From a checkpoint of a small transformer trained on Wikipedia.
Architecture: RMSNorm before each block, rotary positions, no biases in attention or MLP, untied embeddings.
MLP neurons of a small language model. Each row is named by its layer, matrix (gate and up: input weights; down: output weights) and neuron, and shows model dimensions 128-223. Each number is 128 + 24 x the weight over its row's rms, rounded and kept within 0 to 255. Numbers have three digits each. A neuron's up and down rows have the sign that makes its largest values positive.
After each neuron's rows, "fires in" lists the words (lower case) most often at its 100 highest values on Wikipedia text that the model never trained on.

L2.gate426:109130139149095112099093146118138117112140126113183147152156092112113139130138132168151120174127101095105137126165086138133132128144133130067177175109160115121134141162137151129134138108070136132123111160130144074136104181138137143117105089086141082109122136187179174149146115086130104146
L2.up426:107145119173119081139151112164166101100132114110113129104142127147107087157103137117169118132107140126093075125126130113100105111152149133111155139116125140079121117160109132073123132152121150171064101146118148102127108129101085128161076117131060139133168134091132139141151117153080121118
L2.down426:128123138127118134118156128122000142146101063132128132106118125130122080136123125121107163149121142128146116145126142117148100151122140178147164154137134089125131113126115178122117114134151116144085143116055117105123114124163134111155124121140122092106100163139114063136150132150087136132
fires in: "in"

L4.gate515:156095193107123129091118111148116120166121116114129118130130113117125170120104163111118109140105142120150131174140082133114087108116150144134100106129122112112107122156125097157155135121152133138112108115117128137123148137117116144127083120164109192128106154107145147107175164074142135116
L4.up515:137104173130093153122156128139149112135079132135136080115127135133149125099108146160168116107141110121110158128127133139154146098132160160123163147122112153111089139117170120145131125108133126110146172114100139117141096153091122068091111154086142178151149109157097143140133114168111106101
L4.down515:183107122190154154083144114085164135132129133136083077157132071168113136075118171126161143084107147109109134119101155102131114169107090090099126124149123100130140119089126135121098149097144137141112108111107151122135149094091131119130126170125177113147127162115126139099141127110120110139
fires in: "town", "album", "first", "character", "best", "bottom"

L5.gate0:168166132141088146126126115194117153135116131095104115125087134192138122167146107156140109116128115123107141176114136105113109124112125163137155127117148122143132124106102158131132107150148118127064159122109113140154109132163090148101096146151051098117168138135155113070152141132128143124
L5.up0:134106126159107174109130111135131118164114124133138119108094147137092123133144105150106105117112134122129130152102123104158117103126122165122155134115142095130101134107120118080113055125145121072097143122110086103150105137125150131160139134116122147137123111153094162138092182135127168136
L5.down0:071148130096090126121153096090106114126132056129111159145120097127106103130163112090095124142137174094106092110162102104113132184121113086128107138153139148083126103109175142156182091134142103162118130135108132100090159141087142108115147123122143142132104113129141043154137124164130163172
fires in: "of", "above", "at", "in", "games", "around"

L4.gate185:119127124142070085123105076147114113156108129116137154124139138149178137117102124159121152111097147131115129147163115130120142128126178194119141147159111150114127142152120106125123139108124129184118071110155088147159120106141126115132106133117100102150169127128100147135128138103068115178
L4.up185:139129140128103125145163141155139142122110098117154127137086134098174136148128126156141119134152152091100153142089150124111126174125147118169180121114112088158141101147185130120074124101132137132145105108107179135110117126153128124089140103105133126139121152155124109109119105145172128127
L4.down185:133153128131128098139127089108161109149108109115132102137132133111162151117133154144140156108143126128114139121091152123126129127146161094190128103120149134160118105118133099146159133137146149111146072139108140131102081112160109153114085100149174156220151104147133180096084126124187140146
fires in: "later", "family", "earlier", "followed", "again", "subsequently"

L2.gate421:135124142131136067098139162129120088107119156125133098108124173126091126096127133123122127127138122130154088109101137139082141120107126137143147142132112108111127117136137116138154121100140156106153115166134089116143132117094154150142129126088131154149122109083132114127110127118162080131
L2.up421:066130129167140090144124117153131133083167095085101118139112158103130113130109101134084160105113095116127144134136088164169137146121101106116145147130167164130129135119143214140096143112111164131126102151201138127105085121143123158107154124159172115119152159129120141111136125121114154142
L2.down421:117127132111149067133133140106124130113129106072142118094135169144119155161130127129152123135154162142097104121103119163124138134107090116098165128120149134111099094122169128115103120074132186151120128141179115126150089144129119171123184089103131094143158123112138125117131124115133208121
fires in: "part", "division", "medal", "partial", "spartak", "head"

L5.gate7:178119137099106155096130165108128123127147105098084149132121121144094152130126107151136132094118124140118156185154131142158131146110117127152152191125196158116148150127113107106142104154188106158156099172115140109157119167157155145117162203076141122131151153119107139159142131127132125140
L5.up7:177120112095117134149181103136121146109129137120157162102099130148079110138115118082098148129112124148139148169140183127136073092137165098101116186145151195148159138136137141129123124136131083137128128091134171117201139152130110135145128133104126146136105076111126107111154145124064092118
L5.down7:125138119139136139119140108097099103116143147137149081150130146159105148148150133115127112165097117136137098128142110122140114134105164100161049105159134122157052139119134122115117149103156157085125126095117168116112142125152123096133135104125142107110164149136153119067136141107101147095
fires in: "which", "n"

L5.gate56:130093093096136182107149157110144124130058091116143133160110141150111103111123111113151132151091156104101141135145079080191143159130153171097103140115139098094141114117111131114169132127138093128125135142189102135106126123114138123126132082148110104119147121116087125127130118127120190109
L5.up56:118077087116136135133114115115090114141135126088137138129089140160108071158093073102107115120137159125140150140146081103132166125196117124115086082123085118082105100128096114108116103106152127119119150102140096113118141165092142119106153117141110067097125125103121124121112156102108217109
L5.down56:121098109172100119139140097109127156168130138153133109118114130127116102127128122131104094118129131102096143156100080112126147102127134163162128141129153100117112176149117113139164115176160146147149110134128079117155147118185116115134073083142108101119122117121129141126200162117118108117
fires in: "by", "with", "on", "2008", "in", "as"

L2.gate95:179143098135065142142112076143147146128147146122086133105147196162144111106100143135135145135139151151133150121144124152149055133141129178105162147111140130160171076133150152094166098116141132171120100148117142164109134156155111176087116124124157127146098144122134150126104171183115130162
L2.up95:128141130110131129131117112146104146141109149092142130130125113123116171127159106134121108166100121140102146097104170122093093178117121116100134145140173085146107109106163139149201097137122076134123105094123148117126130124105114100113130096145096184189089149134162155134126149139130129144
L2.down95:109103086112123125136122176095127083104149169113179145110119120126162195143114150138168112102090147127139149127133136111117132124182060158073116164159140100116154127123120159150115121143117106141207084092159102122136098141148143132128112125134145110079127154113160108113137129095142154135
fires in: "she", "they", "shell", "shed"

L2.gate382:109160117173097158112140127130132149154124165123109133167124129127148130160125109126161133104113130158166107181146079121142093152142118158100108136140162151159141119100151115130131126125153135110123069115167085131051089134135098155115126157140163102142167122119139120117115146164135136144
L2.up382:130129150133100159122151105128147140150128136135110121131146116113154105098118101112137065157126119109113086125146130155112095159102114134135129117112107130134144137129174100120131171115151146120117117131121083135096130109059072091124104131105120172162139136103157106148157140126097128143
L2.down382:108140115158108168127130135152091109135138139087134090161124124147139097117119142180128126140118098126124094130104129088168099171122120155146119064147130133106135132156145163124159135169159107136098099138139119118121140135181123119150088116084139120133132131172151131120133103141132130090
fires in: "would", "story", "could", "face", "faces", "had"

L2.gate262:160151126159126139159149094141140152151145163115114113158151167103144153152123103117090127113144100114147130146120118171126119180110147128109101106115116117144094056112097168121146123096118126113157133087141130126111142067117143112145135142168119150101158112126139110121127141059121112083
L2.up262:177136114158134139148109123136147089107138148069106129121125149152135157158128133144112133104170120113101093111093108160125159195091168114109132155130132122123106087128104157142173119094146125134138127128151133110115136117090171122093132145164147205134121145127124144156147107114166170105
L2.down262:089161135129095119125116130105101122131148094120119140137110170145128153153150129120131137134135157126145130118130130134131142104128133136104118192236130118126131128118109160126129126122124154109078119151120127129131121163137158170102114143119120167145119098109124051154136109148101163121
fires in: "works", "work", "returned", "came", "competed", "goes"

L4.gate297:149131142088111158116103122127123116104121121127145149138104179151110150152143110131135110132177112171100134141119094171130148150112136138160126098118099147123092143113125169132131156123124089139132102114142156145107105102131130135143123133100106123105178135122099149105144118130137148130
L4.up297:169154156144132127127146118119106119077139101137157146117116140160135134128144113130090074137152116142115139136088085194135123117119104119188132102161103145124134159133119164153146113119130076118169100095082153145119122120148096123112200134130121119112139125110106083109112117144130151129
L4.down297:114097114131156100150151104090057125109126120115100141108161114137125127119089146133095099111146163122139146124097175126146114147146114121105129138153108119106154105120123119136153143117115117101155103114104159128124145153132117090128146130126155107121101144107124000111120132136103124104
fires in: "works", "work", "note", "books", "title", "information"

L5.gate577:117106144186119098143141130149127120139163120088115143140119131152142141118114099166118151113113146138194128151117135139137139125088095144181112108118146109121150154105117123149103148115131110143133077127133077168126085117148126105134134155085140084137130124109084120107154169147169135126
L5.up577:137106156110101120105126137138128110125091120123111130087086104110129127116141116156197129107119128143095096084114100154151100133113136144114146132152112156125110143126106117083113120166097085150087109147128157109165101095159142123137104166079120128129135119175110141129147138182085176122
L5.down577:113154080122120144169159119089151127136087165144083088124130160105135143125144131062174146053127135111148136115126168117120131141105101141139144151125135114130123118145130120106163182108133138132150118154133123111117105124133159088126128117103110139100158110128129115129165138113146134114
fires in: "to", "party", "and", "with", "his", "whose"

L5.gate36:160127134109113128127101117134135122074153160106169161152110198165140138148144162069177164079157118139150095146125126092116102166119105104102147139101141123115154130145148121108141127173108081128112125116146142099118145119152148158133130131147148135121170163137130149101108125171148104088
L5.up36:148152142127095161135139074109126110059165136129153161139142139134130108096151119090114150113147127153131077129112126101148137088154120099147147138130126105126129125138184148123128115159113075112160156131125139098142130135137174137094112113137155071151175131128134126122128118148142061118
L5.down36:104095099106114104187136125146090153108143108101127168121149141136172102125130083130139118133179115078143136146113102148147099127150135163118156139112111115096167084180147125119098134094163129126139167101138142164130127124122186137151135119147119128147150082179150051109110092208160096093
fires in: "be", "is", "was", "became"

L5.gate128:082116132178131133117084163106127134144132130181143149131118159121089119164123114108150126140152122135148143129179127142133144146090110125118189147107097112161117098154131095144182177084150120147134145143143127131159143128098097156169131113159134120145107150111111154152118109135119152104
L5.up128:104097122128123091111148151108129118080112148117115106122158108095129123071147141089120188148136174106114123111117157136102113170104131108137061135139099107127133147136119101155138134086126117117104141109141066146164174117122124158144112129113143115128113111120122090087145161133135141118
L5.down128:088114155124134113135105154116126131087126120140095139122112140139157143139127139152111143175061130123115112120115139126115158172143129094097128124073140135103142116141122094088080119146114118145115090098074138135148100151114129156108101150098186147117100121094147179084130136151121128067
fires in: "as", "is", "in", "was", "becoming"

L4.gate491:141103126110140126099074104134106107121121133133109133190119152155112140155102115122132120128129142147101130125158138174135116161110105175117123100118119141207105079148092097146123156117151137126101082165122101144128110129143132164096096096122159143119128148110137144144176132125135120129
L4.up491:157132163145133112071132070111112161129117110099130106142103118135137159132143158152129077119133125124121157143124126189108125148133121187148126112151135072143127088116133127108121094118127126145124100162095105127116110090131154176104134100115115143119117152114120117135145140127167140138
L4.down491:120179132132104105155136157141081116123154128096141093090140155099108131141086133172111104126129088110123146140130110131151171095156132116089105141193143096148126146124165191138083085112101121127158128122061164120130101089128140147126120079127149121130144130101124012151161090113121116101
fires in: "women", "children", "men", "people", "officers", "soldiers"

L5.gate583:164155096183151119142100118158174109149122121169131111126120170098137158176102156113132153140114150134127102126147113148138129104130118152076163144086153130138165151122111180185109124108141141156114113173159140094128116143140097200150135068114148123120106115110165128080121140164120137110
L5.up583:143152121157155114093146097149163129159082163117129090140161113125128142122149145096139129154100154124189124122164088099098162099182125139076138149143137114134129173121122128100156130092114092112140112148155165116135136102109105155156151119112155124112107109119160144147106154132145126129
L5.down583:096120176108129143137155131136113151157104117133101124110124117094129162148131122142133125145098147091123141138109143117120143114144125118126129123167132140106131186106114141113123117115111122111122126131050129107086138116172145123193154124101166155123156122139094078129078143110154116138
fires in: "all", "those", "allmusic"

L2.gate237:092105147104137136157158150116114113170179121126119123143097132122099106130110116120138101152093116099147081146122101134097078124138122108103125091139141109123085152146113129066132136090150147145105131130141121118120190149150114120089112106108118121133116128153156122114137131101106123108
L2.up237:107136139122137130140140154107076103146113113131163103143116144111144115112118172110176121110150139116110127093087158110128107163141115128128087131128153122116123141157152123109108151145129097073136123081132101132151111091078111178145118142153153183166141108129106104104119137115141153147
L2.down237:144135116098120115118138123106111101121133127113117090133161114148105132087096122145136132110126146121092123101144129127113136141115108119101106122137127138131112110134166149110072126112119140112131130120073102168127105097099081120153096123144159135139144096144097106132091083082102123123
fires in: "i", "ii", "iim", "m", "mother", "second"

L2.gate145:147106157137087160129125183131130101153143125122115108135155112111116110113153121153144091181163101073098098167171160130092118150125133170109162133113146129143154137133171127171163132162155115124088135118134114129106124146144136061146128101132155139147086107137195155168121156105135092141
L2.up145:133113142104146087121070135120170137154153112126089112129094121084146163097126143138118110135120161111128137130108144115129156140107108128103144113170143114124145133099116113164136127130152149105123105120156126145110101148166081142117126118151118097123100136089081161131090071142100108184
L2.down145:112138160172108142107175170112136158107150114144124116107135094108112132127094128136133104140137117115121126139146130136094123130150124147146108125177142114122140128098156133125122118127072128103156100089147093155117158114097110145139065104165125120098103140137126132116099108139168121156
fires in: "number", "position", "ft", "role", "season"

L5.gate83:147119094134090114128104109129128146137108150104146101145165145135119200158166125105149129132115142116129105105110158162140123172118119119153129123125129172106102162116107138125126127116098133154129175151104134112138158142124128095167081138126144159133111104118115128096122126138120043132
L5.up83:149080105123122134132146079183174168136124152079162105119119171132118142154101139122171120136123159145107085121097126192132118138113103130125131138143114155151104120153135137140192095102142134162142113132096155140146158097146103142143129142134172171121115132087149115125118102151130099099
L5.down83:137140097138132107155117126163156150113140135128157088123125148119146131147134135148166113141156175139129070118117103136111137119140153114122112101132133120124099111115081097161152120118133119101132122135087123128143181111128149136130121164116135131112095135120123055092117151104100081124
fires in: "goodyear", "work", "committee"

L2.gate563:142134099127132098121116141139137104107115133154116128141134136123149139102133103118158137125076093160126103106146122124166148148119105152095173156131170160076116106127159132132166119161178157135134120139184127111156128135137147102115136118116163142134132127139159138111143088142125105155
L2.up563:112074113135113160162113085082113112138135126133062130133122141134127120093127135113146111126157130100120109139155098147122123139128152159132123144103146104114183112160156156077131131151094130176104125139119119161121161093118115116132115185126145152103148102115155088100134114160110117129
L2.down563:126107158128116148156127116158059152087132115123051113125109134118114100107168153140121130106153117130115131148121126124116154130122163154164152130133156128129159131172123115147116138148106131101136090109104116137163118097116129109102120177113108164138135150104152085130083087176099124112
fires in: "born", "north", "south"

L4.gate604:138121157111155075122141136129141110105124127097114145132086126149133144098141094132145105126147144138103116135115134156156121154130147102129151123116168125147125110163128184099128197129123122141122119142145134136131108125139108109123109134138148133099182157086142162081134117094170094093
L4.up604:104146099133120094156151138127110130129156129093137120128133113117121123116142123185130148111110149127099142154108161116137111140112164088169150164164156116171121138155131179135142146133084140132130136113123128125133092075111146125077152111142103161140120136091139110152153103162114082090
L4.down604:109149089143118090146156141137125142098181073146148135153115094140085186077137121144114145128130179122109132128086135144059134083130145101104128118139158128114189148148127142106106129123109112103125107125082140128105091145096163130114139114126182145140138104131105047125159112139110137122
fires in: "women", "men", "children", "officers", "charles"

L4.gate511:118102134130103116114118142132133084127183129128130092145117104089064143057099154139137101118106088137119143168148131141073218160127120152103128094133138135079109148145145159118091116140160142120125109158127149121169120152153143148155114122150185103128138136112136130129091148178149149111
L4.up511:152093145140129127125164128117159111141170129078102104124113129142103174125121141143169132108129081142129119129150068121140153138115129195141113157108167123111105114147142185163104169126147133098092118182156129115142119129159085108101074134087136113126157141165147143143098162118136119152
L4.down511:148152126125144148154151139110113134113142107149127134141149165092113149134099156119110111156081117136160128151089138128125121156156101155153130128174142148129122087114121152113107132160113127127139144147077136118153129135112150132167124129118139106142129144154119000129098123124107133093
fires in: "this", "each", "every", "everybody", "another"

L2.gate192:126180174131127126090136118096144160147134137084104147152156117123131116172161115130146136144132120167121103138133147123068128158198152165130143167110106158125135114149076100115130133116087070147125141115126135125148154171110118138145121097128115135154120129136171166125120115114122132113
L2.up192:146137114199119159136158099126137107154106123121141100146099124135118099145086130124136129108116151158144142124123110156163071119132126151074132147107113117136138101148165158083138120087127155148132083120128113118107082092135094114161108123112155078153086135162107178132128131117161151146
L2.down192:154134130159126122121146147097037151140093068127126126103141098115108098145118135124093137141128127124117128135112140154115093144115121147144151157110120091128149114169114131115123126096138121133086148116058140102144133117161156135165118119119153092120102164164108069146146130122078111119
fires in: "in"

L5.gate481:125104120152134155106104110129123137123154143115182154128095093129131136122144066140137127108149138121121147106125130110124096140149112139135111109136119142151134100139131113123161123107092164081114115119131096163131107109119097171127089128121135092092136151111159102151099119172129130144
L5.up481:102170085114084141097141121129123179099123161146080127107155129098128098113159116125129099150113135116135131087117105124158145118166176132127093135092098096155073144115137118118139087152171139145114100100138086131124159105106175137193117107149130151087146092095114138131133137089127177129
L5.down481:164146143153103156097104141136144139124131115134103124151134115142128104153129126118131129164132112098134137151102111124120119117142108135107157152101114119101149145105097153109141133096147125125119097147125139083157120111169130140127142141124109064131146138169122203114144175124156147084
fires in: "on", "in"

L2.gate97:151187087117107114098137114152139133189060164134170124173173129108134119139118145127147123138157128141113105113154127162119134106115137115110140137110114154123161110139140114141127132147145122119119126169117125130103132122124118147133065139131142167084112131102128139090115142133100114162
L2.up97:126111146147081095133093127109127146163154109166121098081115120122172091093136114125107110116111148094103155160134155149118119129086153110109138101148143118115119121151146113108128109136119118144089132146107123166158111088128103146038113101147110175191118120164186140125114118151132118127
L2.down97:137118152110116076167163141143113115138116130128104084125076156116152120152154102119104126166084123114164161151115107140157110150091141118143132109131157145135120076094135092125124089128127113115084081141114162145124136125105114106134116091131155115157123145137168158139103151141112113144
fires in: "match", "points", "game", "games", "cross", "near"

L2.gate541:069097138106120132142084105148140140113087127118104134140105128146102133128106151096128130114136122089137140088095149107134107110123163159077149166091129112135076146102115156110126128208120150133149150136154131077094071139136093150134119132086129123095126126145147136077136123113105087141
L2.up541:107082119152103104139103103148124128129094118124113148146113107150112095144109154151105112127117147084153136127106119109177140116135171110123147136086139089113109148107122106130129166140081141143148151130115130106083149122119049144095109104106126130088167169063124124116118091162148181109
L2.down541:146130147134114138173110146151041140151107066155184117103110145148123141128144132099141145169140137122166163150111142109126114143125136163146092155176115115107104144141114147111103155137092142120136141128103116115096133103143075114134111117119135169087134153110109000185147120137109116125
fires in: "to", "1", "by", "0", "should", "must"

L2.gate276:114135140147084150099101152146149144143172163090130100114129121126146122100117130133203135130111123110084103137113143151101100148105140133150121101145156131132147136138117116118139137114119091145090122130161108108117138121162084124122131135103130122133151130183151151083124154136110126158
L2.up276:068128162135082119128148174126096120154175121116068143115127123127158107139135123135122135117102111113120123163126112170151141103089149131131163089155142168132166144121107116157145154143138138069102133113102126134120106080125152145138110130130123113148103077185116130113135100139104118162
L2.down276:110133164119136109146196135117120117107122120148092153114143118107154051138124132121126095092121088103158147149159110132138114108112120108146114125124125122126149116109143114145107111137120137109073157093058165135117118112114097114160152160147159153119091117110135045114093143164102148150
fires in: "at", "near", "reached"

L5.gate344:114156119129156136150118110208140155178133173113104097119117173122151122120115115140154131135127106130154146185132152134140115131160100105124133126133107100098188057145148152150161155133148096146080127131161126148116133124182155143130109123120126151133142108125138121103117131140135111141
L5.up344:100123108153156142151141131166160111148131132169071148162168150128149091129128118089129085126106114110156131140067178146121127137115114096129133103134079104089190070139153142134177156127113141106114092146112128127107115110196136143137138111089108181162161111117105124103107156131109104102
L5.down344:066112138141108115176188089103113148085130152114134147121135143143142027110128131089106081142124159072130170086112158141119127080121126083137133131157125103081133130173144137180155133115138120109153177102104138107114128128144107119141137142126117120142143137078137105151119145162106136157
fires in: "at", "went", "go", "goes", "gone"

L2.gate505:130131163135115137169166121176136133155091103101132155159102110123141127106096099118124134153119124116156123146146115147151101140158156162126109112107142158105133097147148119109129105124140142119110120126143133106129100076084113068178115109114132142126171150136172121136163153068141155165
L2.up505:115080155122116105100139130139137115125133128145134144098103113100131173100130119142144116117141126147197134159105132158060162103122134174127139091177083099122124079147125151129160092151139152118149124104124124072134137120143130106157183134124160135131183139139135165110143147156125125136
L2.down505:097109127162112137145147143086108124129095147116163094090152119098160127115091145111139152163152137108120131145133161152100129139127169174096116155124122147134112144126114120095149130119109145106129113122078130095110095127141100130131141155149140135121145131112151062122123155151135149182
fires in: "later", "special", "individual", "earlier", "final", "previous"

L2.gate211:150128112149136142165115113150148111118156154082145110183052182142134104087096144119140102134132129115136149110117119120105116168112094156104151102103173138114116117126088151068104110135157131168139105111150128120150087131154136153151118089119141150115155137125090123084127124137075140112
L2.up211:145098105129111072150111124117110105118072152158107163178154136115107124159115157128142118126163113114149161139120143091131104120108127084150096147147150090096171139148157144117123149152128110125126135136126172093164132128135136120143162102124132131152141097114130133109138147125132134126
L2.down211:117118108191147121127129123133156082094163110107113162181117133127125127141141132078112093099120141130111108111135144133125113133128153064134129127147131105131117130162060148089127110161142131155179114092122150129142115170127160126148110147126117107111146171089088191088096119078115136130
fires in: "she", "shell", "shed"

L2.gate384:113157087126107179109124105144119132151159083115127167183141067106168155096140073050149097111054144143118138143148129124123125135125148156107140173078107174121149117140099144122126106136160129122129153137115110119073114163144132103125126114113100120139143141095144094060147125124139106144
L2.up384:129139148156112146136104114141156151163117124127121108139130093082175118144130125102126137146093121120145150125195135130135143122112157169103136128127139146173139111125157145133117128128122101122097130116161112162128121143190141087095102134100118065118134147119119127090126152136106111166
L2.down384:127158087168097180104128191127074137120146053113131123139101148136163104125136142124128134152130086125130119103150090111146107137090137141127131139174155122162144106101109095148060137115137130153174120130097124127124127130135145113142106114129113100108143149172131000129113113149089107140
fires in: "would", "will", "had", "officially", "tour", "copihue"

L4.gate362:130110113174069115127108121158119133121104137089126150137114090162147120103087101158130126118152125190124124122126125104144130124161145139116126165117137124112141112159104178143137133113106090122123110159156113127122122126125101149143085138138135114160165149115168155159136138085131163157
L4.up362:118136133170120112179122090142140146153114146132148137123108095139142114114142124086119126137128113168181085109119092104135136147159143154156162194126153128138147123143114146152136135106096120132114111146112156090138152125100111117149089139096145095145194157096124128154131153119084160161
L4.down362:138122129137126139156153129087007136124109102138147146098143081118123083114133136130104161138115146120143135135088160147139128150125110144141148154119125104111155142167107140133106141115153132149102180113067140098160126115133141131164130119139128083133116141110112000135153115108087125129
fires in: "in"

L2.gate407:115128128125106153091111131141119136123150129117112113101106191158144151151126152139138114130133084124139106132147099139136139112116144164127131139138096110143126091155131131131125162121116114170115140113092143149143080065124118147155102125085104157166128150159135135118120143157157130086
L2.up407:195121123121142123171125127123131136122151145125128115138115132106107136118087151163124134122134159150139081160175112120137138135155151146115087160166166145198131116150140189141104135147113122155096129145124108102113117145160119109144109120107143132102159103135147121156108172140091137139
L2.down407:172106166097110146125152118114111116081130136117123168111126133087103145147119100123138122117122162146050141197116134119131163146107160145097119136161079168127145135135145150104139146102136121122094112156072121096164141124132178122144130125132122135114122152110174108128166131175101114107
fires in: "moved", "located", "changed", "transferred", "expanded"

L2.gate576:096104136133147131118127139120125133157111131131148131153097084146108095142125088143123151103146141083154133151123131089124067059094133088153157103113127144108124126124142136146162139175132130130120128134141153142132107148147144182128100189109087142143128165140102123111113171134153117148
L2.up576:135116138138114104168102148111131149116110114110108116120118167116163134129113120117137103110165130107094108177171089104153117127128134152133138132122109152143139157140099120110156127065156141125126094125086111121167155118127098127106111101142104126108120103158137123129174159145134115104
L2.down576:132155118121100099160147129149117122107132120119139147119158159119161110136116132074118140112172110161122113174125140155171152130138142115133091121121107111124122128161100114131128140118113107136134096115105150147141111111143102115141123103142180134135144095135129155127134156134123143076
fires in: "which", "where", "when"

L4.gate519:170133138140109126128105170157165153128123177102127122134156131117153158185131099138150144127133142176169156187111118158130131151108094160125117150103115166114096087171158155153149164143139138142130121135124123108078116106131098123148099109113148138089115068117102172116107110114157100100
L4.up519:086084115126163111124128151128145158108095154100145109143122156120150153119085096122152125101145122147157108126144128125168105143134099123139140148099151144099157159134125145134107102101111161092127146131156172145084158126162147125125173147129171115136139130143133133129093123139176138155
L4.down519:140122121129124137128118168118113172109149110097141142132175090087123178170127108120144157131061112150132139101114092167154140142126120131134128147149110128108134109102126122154115140115143163090122127148114110109093104139151152150128123155169159142113077112134121088111107123119162135126
fires in: "led", "due", "see", "preceded", "decided", "nominated"

L2.gate158:114132132152154151115146131131131114080132104141134102133164092121138129152125140151141144101164133107154096119101147132159155161115126193118140122114169139124132099112155155131094143116129116170101147174203133163136131138126116098129137123109130148110122102132162094083120085128131125153
L2.up158:149106140159152122132127158116127141120126138128113118102135106137103115101122166136125140114200100096125058140132115109111116128102132131132103098105134126102148109103134188148130106120098130139145121137160142145126130137163140073109136104131154126103138117106117123103088094133161103136
L2.down158:155094110124166140148160137116031129065116124134144121099159108124110147126118112127140100102178108106133123140124138123103121146149152131132126129124129136093103116135107111145111117113136146168158116150129133130136136140136095144113156148126132162181108136121105000093079084127090114136
fires in: "south", "north", "east", "west", "southwest"

L2.gate464:119158142138120119154160140120125148167094160099137145136123099138154113124139108149169111112159115168130127141113120154097091106115144152140092167112144127119120093143139105134167199078093117164129105137133149132096187155127129159122141098083120125125088122129108136117115113129148094080
L2.up464:101157156104060145124135124117106133153124144117132145128115152127142122148136118199106081145158140145157124141142107147156133127125122141121148160073131082149138098103146128122148138114115121099137172141152147121132184102146094176101087099106108112127129114123128120106126152148150145131
L2.down464:152132121133140137132161151116082176149098121148150124106146136087128125148136127105122126137120120157143120122078149127172122127109109150136184137109134096088151158176170133118130150130127136138126114106075164144140154108126161126142172145116127104117113125127121005137151128099105078118
fires in: "in", "for", "with", "through"

L2.gate494:118109138142133144121108162097144153111140124132121106135097172122143154119095094140108131173152124139083093148138159136095102127129114127162126125093122115139140134145093134123142121151142161173164097142153120072137166158133105117143108154134118120111138092146144145145118155151113119085
L2.up494:116098132106115150110108146099137090093133127183169171116114135109143153143108117139080070130130123126163141155109171103113138130161135153103127148111116128146160152108137127168170117141124108133098128086101087073122139126155114129124176141169103101124099100129090182101097100153150149125
L2.down494:134146146138147121141119165125170130099144134149168150134143099125145138121121156123105084122160122179108181140146145115147115121118140154123135160122123117129160152118107134115112134159128119128115104149125124136173114122138083164089135154124132120100114129081142214088082125100082117122
fires in: "n", "number", "age", "ching"

L2.gate442:137160126141117150126160127160108156126150107152189169112114173093145131158104098114087104137117157161163090132106138184150133098138139128129127121117130121144157141141070165093105141129124098150115109114144094126140111132125068181119096074149114164176094167148123143102119157144068110129
L2.up442:132163158114138174108155120153126120100157118171147151109109154111132140122121120088106124127138186153133096145164114129165124139119157126103123133113104130150115160169113135096115172146095130140077123110166128132139140159141108169117095108100121137143152106125121129146136140135099126128
L2.down442:088124130127125125154171116118089141144105090161148131103158133071135123131100149134075094153090149126159150157159170131135121127134105132123151146170161142156156159115116121118115136124149094102124121162092126096110120162119147161130131092090166120128082139148127023138067129122116118125
fires in: "all", "other", "certain", "allmusic"

L2.gate5:124139134096127125122088134178148119167114094091124137163134115160116133109110125088112161162139107090133121094113135165168149129108132162145138137162093147121090090109125163146157096130122132109202094135161126122094119100134114108094116134122168137115152155103147100136127156145156153152
L2.up5:114132128091128132131108081139155158169107096099129130128107108153144133147104162116169132151127148131144148159135105144127132122133133174131082081170149130143124116144119095139097135125136129125130147086107123098105114141133097114133104138145123125116100150122146126125162104162097131139
L2.down5:128161121125138125151084112167088151109102113141150116108101132129101073130136129114171137124152140146157164137158140163136134122121158162113127078164152121128145110109140111105093107130142091092110140125116160113116098144132086130131117122170152130137103145127141088129148159135121130121
fires in: "to", "her", "man"